Weights of a small transformer language model.
Size: 12 layers, 6 heads of 64, MLP 1536 tanh GELU, vocabulary 32768, 34M parameters.
Architecture: LayerNorm before each block, learned positions, biases, tied embeddings, capped logits.
Training: a variant of Adam for these matrices, 555M tokens, 8474 steps.
MLP neurons of a small language model. Each row is named by its layer, matrix (down: output weights) and neuron, and shows model dimensions 128-191. Each number is 200 + 30 x the weight over its row's rms, rounded and kept within 0 to 999.
A block is one neuron, or neurons of one layer that tend to fire together. After each block is what it responds to, as a language model described it from the Wikipedia text at the highest values.

L8.down25,176,222,200,239,211,217,200,209,166,175,206,197,221,197,192,253,217,236,168,215,220,164,225,212,182,201,182,227,198,167,170,207,231,201,240,165,154,192,174,212,191,239,123,211,198,232,244,192,202,167,196,174,188,193,215,192,195,212,221,150,162,244,125,223
L8.down96,236,244,259,184,184,228,187,224,195,229,195,226,223,244,220,259,266,209,143,261,242,207,200,215,194,90,211,211,247,199,243,231,197,210,161,201,228,185,201,192,179,210,162,184,201,182,163,199,247,220,237,223,198,275,223,180,226,201,231,193,174,226,203,225
L8.down179,198,158,245,222,198,207,178,208,215,236,195,217,176,164,208,240,209,178,178,180,233,206,197,179,237,166,263,200,183,158,198,224,234,175,187,215,243,192,178,169,221,181,228,184,256,155,232,222,202,169,211,186,209,275,217,198,210,203,229,218,192,233,219,231
L8.down283,193,229,157,174,215,191,188,176,172,232,182,197,185,171,185,251,205,103,152,162,174,211,218,195,197,226,203,218,198,196,199,184,219,73,180,166,192,201,144,195,262,190,213,163,169,176,247,241,229,190,204,232,184,215,165,209,208,219,174,186,195,167,223,223
L8.down569,206,226,218,157,204,209,191,210,234,226,234,201,219,198,205,220,212,233,210,224,203,172,196,200,218,129,206,165,193,180,182,190,226,14,214,221,226,193,190,174,173,214,205,189,205,175,209,215,191,200,202,202,214,215,224,194,224,220,216,178,205,219,219,207
L8.down754,165,209,169,167,180,198,186,175,183,198,220,185,200,206,251,208,217,172,120,213,197,188,202,231,205,216,181,177,213,171,207,203,206,307,203,153,194,173,176,213,229,205,106,193,185,242,227,197,216,214,253,191,199,206,194,231,184,197,186,201,145,271,172,194
L8.down930,185,225,173,223,209,216,196,199,179,191,198,201,209,226,189,196,207,212,189,193,207,212,191,198,175,208,178,205,223,210,200,208,177,13,206,204,207,238,192,189,200,202,202,201,190,180,192,223,225,202,180,189,192,176,201,205,209,197,215,194,224,209,226,187
L8.down1275,183,225,147,218,172,221,195,181,197,196,188,190,237,154,182,216,164,196,170,236,206,197,198,216,173,261,182,197,202,135,217,185,227,249,288,186,169,166,166,178,200,165,153,202,203,161,221,196,235,189,225,213,196,213,208,139,254,150,224,227,159,224,176,195
Mid-word subword fragments. Interior pieces of longer words split into several tokens, such as ind-o-ors, def-or-estation, enthus-ias-m, int-ric-ate, plus scattered table and biography tokens.

L8.down38,215,207,171,234,141,207,163,181,189,219,185,193,196,215,195,178,203,170,192,203,204,182,250,184,206,241,123,235,227,200,117,224,204,208,213,189,192,214,223,243,206,184,191,189,188,222,193,245,203,186,197,165,190,181,173,237,239,233,223,208,247,202,172,171
L8.down261,198,179,198,202,146,183,145,214,159,223,200,195,223,238,187,213,193,207,185,204,250,160,198,207,254,209,156,225,202,161,204,255,178,172,214,112,163,201,195,262,176,167,233,199,169,216,197,192,223,215,256,176,177,213,164,177,206,238,243,178,171,232,156,188
L8.down329,206,191,164,225,113,175,204,244,164,175,220,182,208,185,208,189,188,162,220,223,201,266,229,156,182,211,153,193,198,208,116,216,221,281,223,206,205,214,206,232,211,183,233,183,217,208,219,238,204,209,213,184,153,233,210,209,265,227,236,211,195,188,191,208
L8.down558,167,190,169,214,205,234,191,181,135,219,205,217,229,256,236,205,159,204,174,186,169,173,222,166,186,233,178,217,178,156,200,196,227,105,224,127,206,217,188,192,206,180,170,179,208,226,169,160,256,189,235,161,184,233,221,218,272,251,191,175,158,218,214,261
L8.down720,196,237,152,225,125,204,147,173,205,224,219,207,148,231,217,192,183,240,140,173,189,197,218,167,233,270,152,192,214,206,161,189,233,166,192,169,167,246,214,240,239,259,206,190,203,223,220,201,181,238,230,199,203,159,178,180,179,185,185,214,175,263,147,160
L8.down963,196,198,185,207,265,200,177,251,221,243,211,204,197,187,202,161,178,198,204,165,232,180,241,211,239,228,164,200,204,166,224,217,219,127,192,154,206,185,204,222,135,215,169,153,199,211,189,234,184,263,200,187,175,233,170,181,241,208,239,161,184,197,206,164
L8.down1179,212,197,154,245,157,175,185,181,199,189,161,173,162,190,223,194,185,175,208,171,188,191,222,177,158,255,126,239,227,218,138,184,212,246,201,207,180,251,223,253,211,199,180,219,249,219,176,236,205,210,217,213,203,181,163,169,197,172,224,192,263,200,198,253
L8.down1247,257,225,169,230,131,157,170,212,224,164,165,224,212,197,234,177,203,150,190,205,199,226,281,191,197,220,200,221,219,241,135,210,225,192,210,202,163,205,206,214,220,201,202,130,197,168,145,203,199,184,194,219,214,147,186,207,176,230,247,210,203,201,190,181
Delimiter after number. Separators right after a number: table pipes after vote counts or stats, slashes in career lists, dashes in year ranges like 1921–1944, and decimal points.

L8.down80,166,279,188,184,178,230,208,179,239,218,179,181,191,185,228,175,212,238,155,166,197,217,241,152,213,206,176,179,182,190,201,168,227,167,222,237,211,176,152,250,155,212,179,214,211,147,153,172,167,259,167,206,213,215,243,281,203,257,142,142,209,214,167,177
L8.down355,208,195,213,183,148,220,217,229,200,200,196,188,203,254,156,225,205,209,207,153,203,193,207,216,208,194,221,235,166,247,137,212,169,270,172,167,167,237,246,231,230,245,183,227,250,230,179,204,180,203,177,207,216,224,195,203,190,176,125,193,205,211,210,184
L8.down509,174,263,166,153,169,226,168,163,212,176,161,237,246,222,176,210,223,182,158,274,226,196,123,154,194,216,208,206,158,237,136,233,191,224,215,169,202,203,213,207,189,190,197,188,180,255,235,172,189,239,207,218,177,171,189,200,225,199,106,202,196,174,248,187
L8.down734,207,235,209,210,195,155,218,195,169,182,154,209,185,229,256,197,283,203,127,232,198,209,202,208,207,146,209,100,181,167,214,152,202,196,211,187,204,141,216,212,218,225,168,185,162,178,139,204,219,150,197,223,191,223,206,206,202,194,253,202,182,218,133,194
L8.down939,109,199,228,155,214,208,246,128,223,205,201,196,159,184,189,219,201,177,201,163,242,189,180,181,218,186,132,184,203,220,208,209,197,250,182,238,184,187,182,216,167,207,198,181,183,163,190,215,209,182,146,219,223,208,212,236,198,179,201,181,170,202,192,209
L8.down961,178,235,198,209,235,169,168,188,186,180,174,182,156,243,227,194,190,211,142,199,154,194,248,205,143,203,171,165,202,185,211,144,225,213,203,215,206,178,181,175,165,217,222,179,196,122,219,199,169,231,160,206,192,208,145,240,171,232,198,190,196,171,157,164
L8.down1008,206,215,260,154,229,228,212,145,229,236,184,231,179,195,171,189,224,266,171,183,192,139,221,210,188,240,230,195,256,185,178,197,240,230,185,139,188,175,201,178,207,177,184,181,220,221,257,201,187,202,200,195,153,189,217,197,196,184,195,209,163,200,155,178
L8.down1461,211,212,187,231,215,274,227,205,130,158,229,223,231,247,159,134,184,199,200,168,197,160,206,235,201,178,215,208,194,241,201,201,213,202,163,230,202,195,194,245,213,206,209,227,201,144,222,142,177,191,168,179,217,191,192,208,131,216,157,159,149,253,195,200
Inside multi-word proper names. Connective tokens inside multi-word proper names, mostly "of" after Department/Ministry/Institute/Region, and commas or semicolons between place names.

L9.down608,181,154,229,193,213,181,183,198,209,190,245,213,235,207,143,207,218,247,208,204,188,242,150,232,186,227,215,159,190,165,246,217,192,217,183,153,185,190,198,194,181,232,195,205,234,193,184,202,220,250,212,153,172,212,197,209,190,189,164,215,212,204,230,251
L9.down796,227,177,223,220,196,236,194,115,211,211,216,181,189,203,226,194,250,203,204,137,199,225,271,190,149,206,204,197,154,186,201,237,199,325,229,252,214,214,169,111,250,162,171,183,188,247,215,158,209,214,208,205,164,244,206,156,230,160,219,228,168,209,181,201
L9.down947,182,212,163,214,197,192,241,182,212,181,175,198,164,191,151,177,205,203,183,204,180,172,194,247,188,257,206,149,195,249,214,207,216,208,235,169,185,184,158,224,176,179,217,233,176,212,164,170,234,191,242,231,213,217,205,176,193,198,210,243,178,253,163,194
L9.down1414,216,212,245,230,186,159,200,251,186,179,187,224,189,168,185,133,194,243,166,218,233,229,173,246,152,196,211,177,194,219,199,136,162,258,166,154,136,241,179,195,194,198,228,168,212,227,179,189,178,206,205,214,199,186,144,195,181,161,201,233,184,209,233,185
Structured-field value ends. Final tokens of a field name or number inside infoboxes and tables, just before a colon, dash or pipe, e.g. Production company, Years active, 16(2) cm, (184)2–1916.

L5.down17,205,204,166,148,230,148,231,201,280,243,219,195,157,203,240,164,223,212,214,225,200,201,180,235,157,184,204,234,169,213,159,223,217,290,233,126,188,188,198,219,225,173,236,212,160,289,187,153,224,192,209,170,169,193,201,213,245,167,176,226,186,235,223,253
L5.down1028,241,183,173,200,230,211,257,203,179,215,206,223,196,205,174,232,122,204,146,213,200,197,171,204,177,184,171,229,152,195,188,190,220,215,226,219,183,273,179,103,238,198,157,208,252,189,250,186,163,173,203,188,189,253,237,192,190,246,183,144,206,187,218,216
Mid-word subword fragments. Short fragments inside longer words, split mid-word, e.g. hall-uc-inations, int-ric-ate, v-oc-als; also whole nouns like intersection, murder.

L5.down1210,226,181,180,161,184,171,195,205,226,223,194,200,161,203,201,227,164,188,179,213,234,215,215,176,202,162,230,201,126,231,188,221,165,196,277,128,177,205,274,177,221,254,133,229,204,210,203,191,215,202,215,247,208,237,176,219,180,230,186,223,191,237,236,226
L5.down1367,194,179,170,158,227,146,207,172,200,204,229,196,202,188,170,196,159,207,193,157,218,167,244,186,186,239,209,159,166,248,229,163,175,190,224,132,191,193,210,188,184,241,208,207,239,227,211,244,230,275,175,199,185,232,214,174,198,267,141,115,250,252,262,197
Units and table labels. Unit words after numbers (metres, km, ft, °C) and label words in tables and infoboxes, such as "Gold medal – first place", "Total length", "±%".